Part of a small language model's weights.
Size: 11 layers, width 256, 2 heads of 128, vocabulary 8192, 13.6M parameters.
Architecture: RMSNorm before each block, rotary positions, no biases in attention or MLP, untied embeddings.
Training: a variant of Muon for these matrices, 214M tokens.
MLP neurons of a small language model. Each row is named by its layer, matrix (gate and up: input weights) and neuron, and shows model dimensions 0-255. Each number is 128 + 32 x the weight over its row's rms, rounded and kept within 0 to 255. Numbers have three digits each. A neuron's up and down rows have the sign that makes its largest values positive.
Before each neuron's rows, "fires in" lists the words (lower case) most often at its 100 highest values on Wikipedia text that the model never trained on.

fires in: "two", "four", "three", "six", "five"
L3.gate463:118108119169165165134075128091151141109104138179121131092136121103127142148172086106137109050128122148092086095110205150109157163092120141112167113145130093099208101065108178137146130075096059112117099155092133191161119185122157137144127185160139160114151154159088077082100066157091109134101116138060134137081111155144168159167115071200146126104108184188154120093075118113099069118121155089145179128129125083101137112092108162124106148116122149072167119086136178098116192127127122124109173146043145080079139107185106151138150135150175124135158090103118150130123153122132095135167127053125134153113147121106133158109141112125139148155158115045166122124138187074071215112141132106079193172082133128135142137146114080114106124118151145112122132122156113105119176129069096
L3.up463:115095159172174114113116171103170140083117124168139164062097154072073165112155152098114147111113108092089094128138181144137132168154155127117081120162088149157160085074142166161114126084144112091136072127132148147128087140108129114135132151169124122094118196141111119086088098136110149160122083113069164129143124157128125144128159132197143123077073102192139106103089140128103111115117086154125163142107110070100183165171136158123094124106107095133165113108119177131132185147129151152101182194136113128101137113160114127134175194105209094080130140207114125150104128096148142090206171114105053153128138149104142112152173076096151113159097149058116127133147157167083218156157124164124170114039137123129172120157170150144085159075143199136141126111116142048118127158103118

fires in: "only", "ft", "place", "silver", "bronze", "gold"
L3.gate175:132153123051125087112162100177084175104141143196096069099102109141130145145128112132114134109129138108198107112084109077130105188105087215109172090154142198102137098122156057171146082156139092145081149146124094135129093151119108108128145132126136122125155130082064098102150157119153117150138167150108147117144102163117171140134135137108133100142126130145149194095101069070136128073103085083086182104122117142107210165125181112134104116148145072115098097172167102163129105179095160179142101114141174100099083108142133100144068134102115110111149105012085145183098157081107168146114105150117137106129137155129157176165131077116092122136118096215092143113131125126088139130157095117189126149136148105144128102137133172101100095156222135146149133174160140069110096108176131
L3.up175:070133068116094120124101153094084216134165125134130157146119088135068097150181148187161096119165110137057120130105127099094115170140069137084139166155174090142102098166153042116148133125189138164140173101086060126186167158099091131155092135151127098112095088056072123125146119068181106125104136161142121146087118172121171120128147163106172088140157079102102150152123134166159092088106068094107138162155101182101183116157157111165123106116116083090148154184106086123114034169111139176096139146131129154107131110097138118087114161081178147105120104081083107140135192101106148180126098080078077080155140139090162139176125085135112157150156086133117121127110118132085148119145139194155094147078170100148110122140123173106163131114160144127140140130130190152125154137150131

fires in: "the"
L6.gate423:186073142142167159164141109142153124134098050124113093177171140095138114093097141157154166121093061139145089141168134168140150180129175158229130143118130163141073186197108143110089151126074139139109144143086103120085131089081151155112152118111067070137152131130143126159143137122140108141100141117119129147140108150097043108135155124144118138144128167109098116066094069136129120070121170082173143147057130152109175161137056175078156124122151155153081117139116131121141100157080148091139145125115116148192135089176149073172142114115142103122162111040117086142131167148127132077157125150125198134148104089059170120149106067126133152071142153139146137133110140168065146133177072124167142181156103106119130158120084216143085071155151100124132145076142134126121153130131099
L6.up423:233120115138126092163067125165104167085161154088138169140114071129134137115176114142114098151067140135157141145092122145163116125125160158118198100165108183118162131096147118121146151062098166156122135111123118133114102100119106131087125140137138115117143175127151093148161162142120128131119046095078131130109139139121056091175165136151181123135080157117098128089104119144172121149079060086162145094093090108155083145099082059103148140091160136086106112106128110094110057093073111129203107165117118118063177156156116113127186127113196165120157160061111101186164161081146083135121104114102127124144194119063122103156073129129114151087129126108118133180091057168129064108127092111094092124083141116091118100132095162091099117148127069169173153149061133141116112147145102

fires in: "2001", "2002", "2022", "2000", "to"
L4.gate344:138113097142021132093128155143038149170099137147199163125147149119161122103113162081127185180113112134101135138092129095159123100155087145163103124189113110131181076178142148083117134154118112077145146122097120176188133088087119094090168091133130102125147139090134144170136123120116083153143134162132100131149131124150111115091166141146107195161106130079210119108186101127146117097115116124151096173201076124062149133105157163191095133107125080104168094162186119072093092168164103151147158099123122066092099099129147096143119108131155157097092143145140146143102188087103107139133155102123037179131126114102172144080146087115104097123120173089090129146121166137155137086146118091081149144144147113082095139062136107137105078152117098091112170101134077139082159055141075
L4.up344:128151134110120162110079097094144100192080118158191147154119157162066076132124130087142080166133180135099099144132069160146095142147129117124188181085117103193207163171105160146090124137152104146063099182136136156081064109130122089120130145134116117112170093134153118096176114142143133113175160141125147122167140168125167115142138082102107166106110076128168163034147127152134151149076144131130120113112104162141080091075093117101167104098090095118160158147121137098120145131140113097152028122101136072133061185153135121120056173117138123149138149117165120070160181171084167101106078154156112117141096173142151114163125144107156101126096114131095132112115116142173117103141186150080092092170143121159085149166114133146144047127231139134148121069114094129135138104156173

fires in: "or", "orac"
L3.gate147:116125120118108111103054191111129093125131098071147133100154145147091145093156117136122139168176147124117131155132075186104135176123169089150140152111114137083156097145150099100124122121149126130096103144098081154130063126116136101114022155157133104129100093108114104175100113145151165114092109065177134128105152150123142200153094092150162113118117148123084123062184191096168151152142155190135088142133130146155101189163134148144137152106128142104118152184080143184168125169088173138127134070237124168151180166124186091120129122141107138100151162131157199153175130120097152161148116176113109090119114102114108147096124151115102083146120151182181092137216116155185203135163161116131113105082111114128135146136126151154194131075199140195095143145149134084108154104099162
L3.up147:086124170088171127093072157085157149109119139133211105137188127129116135165126122117105109157132141109111144143098077168094157216116113071208109172060081152160168140152126119069122118116146171121122129123113179126110124124129166081139094157149127097128152142083142110154097027172132103154116160102151114162112122122107115152157140128084117108145126140132087128082189202144121105163138143106123115087112146126107151113147130133080157160141123124143173119162084144148154175092099139182144108094214141146148170131102198097116111160127144112100155049118130165175155181176108094147164060114153122093141128168095117148128131125094094060140172144173179127114185088170190191155115155117138167116110115077105162157143130189135148150113191069191108134148118097091118117100114144

fires in: "and", "they", "two", "very", "one", "the"
L3.gate381:133120120102168125054092080119106117084148105131177114099127128138163167170135153110131117156137136076123104129119082073098061132119047138083110132159143143146116076143139122111135131165132117151151144144103060129032172173107144133080105120171162077135137170173154132104142093153103118200167158169161102134082151043102065118101105093128129115085103143158112132140111143102148132103142146110125147094111064147151147103075096100068135179189168084172115158127144132140171148161167109188100124142103133138104142111168126142095190155066086161120141212135103150110060157113067107124154196119110083178167146107183124119095126109158153079165126117152137123074106118137099044147154088164083074138057107102135143151176157133120094131120127121116122096107146124136134110160103166
L3.up381:063129100105118176149173098131151108106160135155104155082161126140166133163116113075118103189132114061142139165061058066185128096090087099085102168139122078180124115181173110102105111129219107143147153148101073084140111159166118146148098129108107101138123159094140156144118091103126122150111151113170096119135125115070130118154143124150112087106068114088186159124132115137067115068151098144086148123144066150127152184130137156160180155089096097114138099141160096185105124146120112209104100139097130093101143166097081113185082167067110155148132134179108130112099119113062182176162194116105157148170180098101137067092155073080130067147131145161141094120096098116150096144081135172128118148096112149107108118159102097164116075088141113125115132083153122111072125081139125

fires in: "a", "an", "in"
L6.gate471:149108111119134083144142117122095148145144130129139139075141122200145178139096110157101150122055176147131166147161157198125122122065165083146142178192090168141084071090147145142097060158086145151109170111076086082125115112075176092053099115164101072173137130103126179155067174194117168172153172126189128132141123147209120126130141137126123121074104159159114178094135120126067183126078120095102121097112128153120100163171137116139163106115125126049098166113096148073142104077110131141098109113148101152148155130186110093138103117121123203119118112091113127147178101078144112143145095059104116125118079094111094094087145133136128104085140078140155096128082084160089104095179156090107121151138155091117112160088128141106156124091127142087186110094133117210114100121139115
L6.up471:136149070095174126084105115119151092148158108102130081144126143164177161158136197135161133198113213109189094225133116144123184079170109123123120114151109085132033192164137082112127132116149116145149115144170150101170064123115127166119141142107117137115100138076123162152141120110182140125081082118148171184067140092110139107107106142178081165134165082125119137119139148116126154137134116147149048102153173159161155163103118102136089146081045129088152163135082152132180140093168126076138146102210166118097163156138062146125120105154118166116120153149142115078182128085096159109146075162124096159121130124132121132100117176125099148100177150137116112148126132147093089130108133167119112178097069069133090143181136104106154178047142163133098142081149146100118114160158124

fires in: "of", "rochdale", "schönberg", "română", "rothschild"
L3.gate715:167111120170193132175118147108120093176097184143120136159110050129139110150111177095129104118162152120121156119091048102139108110072156067149124156093144115129123171174175098152091057145124090130100176164128139156151094151156156121105066102135137138146214087119167143150080109166156156138169185125106131173164108144102205121154105191108149087119096170141175122159130189157132103174115169188156128163119097159091131084179122093098112112174176118094166092134164149170193134055133088136125176121208150114136075150102114134139146129083121144112141133115112124097136127090115150191140126152132087096139082152097078152149123103086106141089143139180147145128128114141089095105158148082160117134161196093089081141123111206128122151128188127150093110112109136098142158128130066
L3.up715:117167161128162144153104141145160077205129108131141137200106129185118108060145153168152139129127134146133120168143173136091175094066108130145109165080108138163098129132064136132122138138091111110114136124107133114189124110160194150147091155124110126193146112125121192161112089194163152112132205135132176151128143114122106161130132088111131064103097155162054145116095152139105143176138099111134125151141100148109069097141130140087169140133114158096100124124106102182092157186178203160137151146117087115160134139132178117124145101092142090162144135130103117145111147195202111062151166108112151132128105174162073132194173099121112107118196109059103179082128165122102140133111117158193140196192187106138156108166113163069086121179129090130118073079149164115130087114101143

fires in: "after", "following", "in"
L3.gate30:135094162068084137117133128189128150096156133175151151136139174090101129142116088082095112142132127134115136142090123110148083120166149167088138164077103096092135137121081154130160120070164157151107055214164137172132096158197064152146118146116145099119085124127109166207141231134195131112126088166135149151112112114198094163129144111112147120105124129095198200141113144122105116125160098085099127036104159145177135185145151115158144115120126132093140129156046167135073142121112172110103072140079148101106117163127139136074158136151090101168149143148128099119172140105145131108168124109090178104161117118150114124061019105141199111133134150149170102096134091082130175127139068090108117103129122154126118132082120174151145122087189122143134115090150150140113125094114144
L3.up30:143091154074044176129144125153173123067100164121136132170123159105135110202139086116139124116117115115070172089094107066182070113183152136118147152123082144033157121110134175091140156094217103152126124180149123137122167190183115098148127114122141120154104136120106145149101166136173127156092080154188149142086110132180081133129141098100107137124167086083143164138089124108141109065093115099139080086116127156164114162150157142160186121159097149119138159147076142118125145146135145084128072112100207125131123098118130170088109133143165119145124108136122193132108132137190171121162083106132162090150159107156107133081104149160179127168129173133157156059135096085143116197127093101063134146142126124130146127121094169167132098093168125169085092085197170076078141105109121

fires in: "of", "in", "from", "with"
L5.gate452:142162158127128141128063133174138166148152118073103070134126103136095103155185155124141078137094195105132093147161134128201095152103147133134139101183143121114134119147112153131112185197177096149130123201070082051122156119130123190112174187145145118103079061130190167132144156116149084145111128118136041175097158136111093134114150150114160115116094159136155146176137136122125106149163148128134129134145080176103148170140172142056132143109168122076144087103074203140128131121098127068120133141149137118165116100141083112121171079109140129150101141138102184117179079086143175140100123185050150118127075119116157160082118132194166117067144097112184173104146126111102123101126121100205120132144134190096107110122145081188107138106106145153189103151114066135119152135153117
L5.up452:118083121102149169160143089034090134147080137102157112158086048154162058133146133107099103118133165184134074107112104121078153160176131148138140108097106096221106058142156156139112109118151186122142114137145146176160108118172147103098156079106122121115121112116154110165092100096192143110078112087130107131079095126162141119122138061098141071135120119110089115133175162146115162174163120123138119148083034161114095084149130083130110191135125122157160130123222135140132148186187123118103124117100078187146189149150115123157155159138111146127177171170171105093178156137166147151175197107136111086116109110108137120144155129135171102099103147131185147120125145087115073105119139087049127113075175160125085175178089085127114127152078131121137169128128136131129098160108138

fires in: "in", "a", "utc", "of"
L4.gate229:172112118150103101077108127127065100082172154159145119113134126216132100110131151115077152144089115175091130196123152160138097160099104149180158066130097057058124102121104121077106143126117121111198111177142097158167098138079172140087164120161096114132136097089215169128109116056107102144106150185133129160129075078103155128129074195113125104114122110100094110093194084161130155107113135147139115174086129129112198126160126155101129094124142146125153127112152151086144117133115139124153170157142159113109160099095119170159147069168093096176144141143136096079181110137084143205087174118161127113146120102144170139106151202196143062131114098137132087127152109074100112095130124163187174171082115139063068126115158113176139141115087100112095128099123105127107101161127125
L4.up229:102135158103090124117122169156120116142111112169090108063104106143103109153173131096122145122115149140115131190062099124167149093115142141108141096129076129153125130114173103141130159062132129054135094118149142209155116103078137121165117123183215103158131103090152165114077110099149162223128160167153136137088096119094112088146127110116163150133134182083135151151113113114147104120143145151144129122094109158123116185123067105116108124108114172163039222093095071158134125136115186146163137092148099107154160121121145092107131100163159097090096176149147182133159064101142128154089143060191170152122171129133106076182153135161159064124191160108122143112082113122076080186122080110130112128062118108139130161135168135158090153173153078103095125058125138096142113106085112

fires in: "first", "made", "located", "placed", "based"
L3.gate94:086114123096170122128171103103156138037201129105226156160169099185117095098121158075105124138144168132135206118137147174126202126088130127038126142148091117153106143141150147099125123146120177145148157107138130129122112163157099162184141123142118067126136122159066128139131178150175168112156159133110110088137124143149114160202142138125127109108118125114130129108115107138155107178138126174129108097132145122118105104128143077143132146070086103130129146100110107150161127141082188119138132102130116163107113129173080111106081154130137164145103134152213177176120119077170103155215150121119137149116053093149103140095079193119159104110101062124156167162132093052184041151127090173105145173170188111138143161150157140129157111102143109145163131189063103130130163125117112
L3.up94:091141108122085143155154099101140074126189135167087155193183184128073102176090110137130105115186136109141159139110034111136121135155171154093088139094126053185070106143148077130122127186116138189118072197171154138117165146143092133139145092159143108062150153172139097124147112149112133093205206116150125166118150151097100101126089166128127115170142158123133096107138137161183167130138148163087124167112108147124131138143122139136128141120101142067180165142103151116082158115131148136116141127184115120110148133099089152134095143173105154086118136078157189164138104143140138150147118105140098165116134084163083126120135167137143156120173125136089140096166094201146061153079094142095130112055178120175092128129159172220158076144170168199139131124096161104110177123147120

fires in: "the", "those"
L5.gate114:128116133125165152152119127158158070111114094129112133160136143164150180080107083179121125185183131128125078135143111144145156187089156108118126096156156210117163148108070146184105167099178114071101093146136187154111070179142066170083109105122086076141137182145157133164129101142143147094165145118107193106140204167121166141164153095120081154088151113173143088180118126098098102164139118148105173068121089143120153099121110148152133084099111144082099097144160136146125070132105156096136140068119097111159125129092133196163094122088162156143125115069132191145093180099110139068139143131116165128118179167093135152141087117133122109137151183101167113150111080130111156123103108140129118187148129143119044116092070158094074111109178148098108136160099064203196146126148132
L5.up114:110134142154163122114115185071123133124119154086155161100135164098115143101125175154071124169110122091132158155172105086113168131136088109115140138116185077134142090151130137120118120203133140146149127126105143086107146151141104085080165136145052117126201112067161077187077104111157129144128131073130136178117148162174109123152177164083126123144152159112125112127090114176166123098125121145144164091174117172154117141066099137111140113115175178168082096070104207094121140170153101137160160101105130162067129120138171171068090125134105167080090111097073077163160156168130114164132132165083123124125138182175045215127139135180110117140088145158120164105101139131147181146159052185108170113149142114167107106113147147102124079079192114152133170113092073170122132142169140

fires in: "his", "to"
L6.gate646:170130135121137171117071153120116129178122157204182181102162125115163116122115103147084138161121133126165120148125127108127101125132112113100144174128143091217105153118140090091145135130155106152091132095136132155127117052116153081234124128141067145103120154105179180121133118161111124105111171093113126180102137157101164119124125167127140170155118117109167137099143130087139163099157075160205156101115084160158079189093151139133163159074123142112191179100176100140161096139113190083165128129160140121123129128161119115081122142089137130099086145087096141208102068089147092170043106135171154098087078090102149088152119175174153137097156126150173180108119165112135118065144081139134107142094099150189184146128089147079165085169176111108099108148106105085087097088124112
L6.up646:144122113124160197126127052140185085149148082126133123076106091110117106100112113126063151114110135108116129088131094164124162203189129105121233101103123093088089138148093156108088138103142115126138096109097190068157147108130130087095142119111099167147181124111059097132165155136177184198181135129121091125133137102166130107125149106100118123127126163142132191080131124200175122134173156096109120124056090141126059082156150116142110116172134137089150146124128158119084184118166090169156148160114138174113103094084108094065139128123098134119121097084104123103167120202083170154192166122046181129119083155186110086151126131127127151119149100130197136112106150128143152132154092134142139150146088084105163191155100157168148122174131152083146115107080182098099125105126144

fires in: "on", "from", "in"
L6.gate335:121129117161152097125097104159118120165168091113111202147132110102163118136111169110073145117127142093069111181184116138095123118075167176133100064135119074138112056118078099153121108127108083147116068163112114159121155210173114220074133125153126117151059175114066120061169191097133134121105120149116126150158129104101105075108151151091116138091133132122192156138154112085128109127106132089137115115129170142144128119143136134130149159162145132139083104168079141094121166104066079125105084096105143147099154171173117138135120195106134125155151125154068103126135083112114110158177130128076072132127115153116097167095157163126128112118052110100177141081082165102127218136192179129132107141131117098080092113121121140087132065126113045138146060073159143128149122118183136
L6.up335:139177130100183135169133119095180116145120125097092099148174122124117080115099140158106182112118131099129139173140100117105139098156149118122114123098107152104069121157139148062125125122167101106139029153095110140101118144116159116152077094116087134157091140185091090148117166090190181092135128071118147094079075168163173123127185135121096122067113076118164083185174138098196131079140106169137080139105090088135080109162125104179131195112090108106061105094168143049123115071118142109113142124147155137124153153105087100130135104159183183104165114082157142089096121111109190140118142120162113164107092102137113142172129081081131158075090150177177161126135105115175145131102131111202130146185110160143135166194050138144169142162160123181125131109168154155156142122110094

fires in: "to", "the", "fibonacci", "not"
L6.gate710:154079112151067099133183080157081079092143085139124143150159133091104133109159071144142186153133105119146126155159126106104212158127105104207042109131156130129125113140121173124144165171174107188112154129156120067121202077112144091149087206105154117106164062124115147116121139119137136108097146194157107097010141113153128140156103123110130143130090049103104121103131130140139103153078120191148143125140137123155166167131143161159127150168137124137105129181077139107138145120124133056186137109162143157122144111130164157139133194102205157140115115127171115097150138083155096159125149130168120147160172120165151083116162064118055115159105122172116120169131091104092175112071148109113106136111100125208159126147158118107175152160118157090186107096143114093119114101107138
L6.up710:147113096181176161146131098145173084094123155178166069126089191208125178105119158126144098203145188139159098198122121145132155173141119160091130112128170161140112130210126092133141152128080141136138113096188151173173179097123102098110140105110114106133126132097132112156215144116183162159106136109133158176159126055168107147102095119143102130131076129125065143104038138162108127128182172181168119147127119181141144137155166148102070130142173129105107071140129118150217134140093131129125116163139151143159111091161082156080111101124125110132108102137095068122147148113159133114134118112116201094119135129166099132113116162151084126160142180191154164155074134142134134116116103146151106147109167137170117098125149146141151118222152161073071082129128124153088126068093170

fires in: "and", "shopping", "parking"
L4.gate645:136125094104127209145105108122118081072088152145133070079121107137102154088057116088137091149139129049152161078126104116086055102129114151158125178127135120112152100080085141118149090165151144125090142115170102099095132129116107197150141152075088095153086202128099045111125121121161161117102119108129107160111100105121110105181123105092091144113186200138135117140163072144171092125161110174083137148178097105115167118146156172166114094172196084139135047163114113113072146100126132180165156154108124099155101151107082129140151122107112138133239132127136130145120131072142193103134119122075145124103096088068125195086128108113090092129056140149149165201055110139112142114155163103108113141144082116101101125071117139160120119126120120118125097138112140129155110122114166
L4.up645:076082119113067133134132146110137133078110119124159100098111079126117142116189081139131125190126153062151207091135112101212115108092125147129126112125103144095138049133093111145150108152173067140144155214140140082118106071188163128105172155122178134190073141135148120135105101084157102094070146136150170158094173149097108202125098100101110112125215157123115196139170131101170092166171130138097145136145161143151141135154161114119121115137108082176097056132129115088120141144088086141102089163102092118139128142159136143094120084102108162171143120150182164138206141131134118138166083113140116156158113103081103154093159131165129171180202128179136144174088143127176195167126074087115170126114115179090100125086103133145100119092140078119133148085121162116144113124138124

fires in: "made", "also", "career", "then", "first", "had"
L6.gate551:148169138106128111134142119120150104128142121138128157111163119132099160101138082143073096153104108160114084066128101123134134118193078147091121146173073183120102079145102086117128174157194139130129098189098098090145137134160120147135104143154124096121137104138085124102104095138154137071125109113183201185170124134111123145172172074112119156102106178166209090063114150088176177102187182166125158121135085114121160166079103079108059136101110144111134134086130153132156159111192128155106155121133157147134106101154104084185068168136117132103151128132062179076178064170132104134157159177095162107154115107142149077052059176114117075093061125145133092078161154079156132136087140115143130157160121123143140134104153128125143132144179165147110098178181140094071134107109166
L6.up551:153135112096154086129144134127123119092173141071145103138146134163140136147151112099136139129133076102174200161102128197095077121156082109129134107196146142099083114080053141084125104121166116149189192114219129086138104205201115066177103154125162137093161127141094119125165133090128138133107138123116130161101129164122147121184112162040174162061120156130126119152096129142127040111080169138133130108060140157085188179133089139096151128153086154093133211114117096083106104136154118088140146166139138122106110092075141121074143127110188113067096118111097156155088089178090089140115101136141103158126121129132168123142168137119114068127105153079118173140145126146115098158107144099159152136113097075137121102123093175121134118145180182158172141172109098145076159141178120

fires in: "two", "three", "and", "five", "once", "species"
L5.gate16:187126112141153126096110149162132081181165143077119143165172083098117113135163133106100115147153159170107123150123140138195089193136085102109110123076174109137119088135129120107078130171123146169056151132133115115113158092125126081118122216177197106133134106150103110186143125106138184135118141079130139162095133095138142138144113120156159082135145185116121098197115106129155135123111119148098170108124101127103146120106108128108163055184095131107155090174112167208136134120114116113095198158111164136079112109194158158139195088084163097159136130145178161159181145093139132120153170135130157089152127134073066168147122143123095180162165183146131179095115140129072217100171152069088134115107162106173130199190167111104105090112131148098094166072112151099160121136112158
L5.up16:102141132100123159119112092081130095106129098129111152086174173169105154138144127181086161136103138130124110105124187112114128152165153092106120100077046082150134103132112138102129124139070080176211091078132085073083113088162127187059149124141156152164102175134093136095119133130156143151112119172138085140131128134127098155101144150142151123099130137101135205161165170128085135095156114124091104102066081148115089096117085052079117102089081068173141169074143090063143202086133132181103127115090093072074133154147153107144131119146101112106062164110147120115096112095131173125085170128130094083135176126138124154118141137084108115159126125169211117151124171153146121071122142116122075106068102061125078152131165169164085161120132105133155137140118054125127080162160120

fires in: "of", "in", "day", "year", "0"
L5.gate674:143113095117086147146142163145082093088097133143134132134116118112152111136201094072139143103144104160158110109130110068105118158078108156144123117115160146116113100155097141126071164092130147147114098148124100184088183089196152075142154197153210120082160151127187124109079128136111111138113163078175090149097104114140124176094163096135175146057148117087113124121095083108098127139102119089146147116147171094070122170111151158153152170189107157118118090174144104119211152085091166119158161117179176112140104140085104114100161078091133137139114121144123110130109110111127074160149121078153096117168071137131113141122118119126145081144110178148157089150174117113122176122135180089239095155054128200074130124158073126149195117135071090131066167087158137158125117149142133
L5.up674:132130117114160190111127147103137110074135115113128139104114104134073072146122161139150116191148120072095097169177141221109148147154118189089151140081127152176145107125073089109112103144093127118098093135168141142140130095152138146141094122109118084137117131183110143168172101195118105142130117136177182142097107104102166120122118034130211094150098076073147177175199124145119180153145110088137119115130129104163119108151099125156088069167174162186140115134092113190110117120153170110100082127106103139109155197125115173126064128093106099135138112111149164106099098073223108123154176127085161093115148141140162131141163115172129172186175121149077122082172158116113111154143116104112069129129127122160119165171141120110113114125130111119114145088171139041150108163044160

fires in: "and"
L3.gate486:133182124099156161052145036133140160093119164120123177144079195171072128093204092089092073075107106162139106138139093141161135119119076155120159149158119115121132141121102100123119024122191175129118155115168136142161160142103155154128158072136120122115127119162084112150131152090183175153186094143164164148111139150114097141116144144126087105117108161172107110176157118169111125153099109165176150140128171161134137151080187064120137105152139116166158104131149176121145155181109143121158133135136144094156101107113072074079122121168160137119116158103197116147140126137127092107119090102112102110149116124094147204119104138154067105137151116133130058149078176134086148112110109079133069093156066118099167144153085117097099178096183108181063102164057148120137133125079109
L3.up486:092095143142124109157142113125158150096150154105090153170147126105107148155212108072086122131117131203157182109109100115118132138103121146145151133100115124144113124153188144119174110084180152141147097197154129159122121128065153114084163117164166139128137159173161047152069031090131108147027117162145157145118143140128117111096153120076102105164077168103150167126151115170140089112162086166072139141202188120101132156094153137160141119175113088143068054108158108125209184150128139142158159145095136193152117116137136138150070105151131124164064120123180174132130153146169085138141102158114109101163169162169158193124100150125164108152106107150170143125123115074152176149147125148079081119103162127171095154152108096095111149144159133117070144096085141140091154124121180

fires in: "the", "s", "his"
L6.gate66:145116100142115067180188077073127150167161126135133114173146158181162159102147090172129068079127096109142136164197038166151105157159155116158162127152155131172133099150080119130153118094151114035097047167159119136122179094082169074149146156078139129122093171155156115157148145090109143089108132111148163113153097097124133092158167100102153180103065121145130095135092084145143110116153147157109104204135134080104155082130126174093167104091131133088132138123150172192131154126134058108121136071117188083075107178127160102155156171133176128145095104117128084185147105165163113129125108173128117160074179140192110160136080130123178169119122133095110107180132166078139135097153116115125151100138117092111137110112101112155173139113151151079152116133129089118066115137087181
L6.up66:185157110137224139131183139106125098151105139142122143139111139110183177153163101202111112114144178137118173160133080133128121148150198103097160068133172120153097119118140190133121116125145146137145137082122150151186170145142095110082152141136140097134089161139110072195119136140152102157137106138117164147074120160095154143151161105160108162138148188137095139096098082179136095154135202111119135148122139094131137094088143114085132101127113151157092164152150080166102118192072116136139117098116156122094085088213137124139183145093157167152091135112138099097104117125167107170170139158050100097033153218072127159124091153182134164111146130151113156117111136079164146088117133088100179110099116117121143121154164112109068167111194084082167087161148094118153145186094163

fires in: "to", "through", "around", "in"
L4.gate486:103138058144110170058067108148098199133121084118136093162132095141165057113119127140103105140159097143148149116138123149154139119086105114174072109112131087113074120127114117148129131147106168125049129142140140172089108114157131134126178109179184136118145106143209098107140130148174150127105143131150149065115116129132187078106120086094075150131160156086172133161147086141090159173136098113178132130081097101080136155194092082136162092123182143099077110163175166056096119154100118070145108104118135153159178142104061091113125161137144155116143126125081074167136127100204165068089155093101104137106131080113156124149112140070121144146124142128144125205070077129136147138145099165091146110090128126136030147099133192131140133152100147137049131099152101124140170084127148
L4.up486:115121141083197058133150125085109144136154129121063131115071131147162083173139145122103159140051102099150121125093068188095123076077132083207164122172160107047148158103122122133109141146179128097131105133120159172137111112140151079164099082135147175147160090119144119107139139129169144127152145085102120137100119115122135199071114127106089166132150168100136164105155180149147144130229162095140087142129045102173160147162160147152095098064155090062092135117122113091139113118056157109123125117162199144156091173100118084112122138114178125135116100093135142136129166167109136087122133151128198133081117097205147077172134152128133126158181115100152137143111122099118082090090106149182171138132091183142096127150139096150171128118144146155119076179102114137077135103163156

fires in: "to", "from", "his", "by", "not"
L5.gate579:147138080125119078151067088110155089096124125139118116094103128116151139153130050126124156102146146113138096116180128160090125132097097157140134135136148116115096162140141104118127123153094110104109124136154103135079062084171094125093117137110088138170144093107082083143118117151161142195084141120160101115112123149128099082124099084179086132128120096125144182131136110084100126167144201121154182159079111097121106057161148164177133175177117101185123124115162176139130184161035125180142156119156080158147167116144111071134126173082047119158171111100175159119142095111119120091216142113108110109137166130043098073135163138061038181125143107139103134137204139148114162188107151134124184151132173130148167139125106105130119152186123118103126065113082110156182151164138160
L5.up579:152197125083173140152079164139161144120098102098075140130114129067137106179150113096141142145050095101124131118109137132140156140150147190103073103144153177092142101137152103107085119151168138095049111135075111097125133180166153108165118192149101046164120114177119169101132162182110181093148133136059090187156168153092065121102117138119117177127123186094204090123133133107156092097169121160146139069124115096143128120155182128139097106115127153171177153153085132110188098088127130108105142117124131142129133156130101131093115115177121164058066124119100141162142181127143101108088096149100167128112124090109164102152165136167121146091091184164145156107155143156136072116124121154212076084111116140189125172122134156160128146137080146073128167142176175136114139080199123

fires in: "and", "or"
L3.gate146:123175119113139102165062157110149215093147081137089130139120070134105140105102162111138088192123115125106091164127165161135145144154107167179121138114170130110088117145049112149081133076182164114179096120055070168107172090119131205098181108135127118128116150066127161119105073146134142140124093155147120120157135134116142148094162111131092097049163172081131102139144083173174080092113147142113102089102188114092134152179105156149121125134090156138121115134140116167093146131131171128140127141136069094166068158103164166116122097109088118121087142114132088117198133101120126171098176169133186142089148138083088144111134110115078091106094098135074086108175181154084166108120146143141108075113113144149097161054113139111142066136210098143091115139148156193158131089139169
L3.up146:131115110168130152165071110106122143153147085128107141176105118113109128082149088159098113228143099151051135146129138115101125123149134133103175111077150125121108098155116118124125192119121174129192110090103163095092097163100127100161139143130121042135141144150109161130133126115109121128074168149102132174152149119135162136113190141164107100098155115091102086065095094109167085089122087110110119040117096148155082076121162082114094158126137158152078135169131149180137140104156113179154105104110131124149087084212154106100117101079100161118126119114141170141183217155083149170112142093101138135158121156106089151207132144179163115139087102244139090123132156069116188146128104108111097132146104113103089128046121113144090144152128115100128166082134114064115097165102160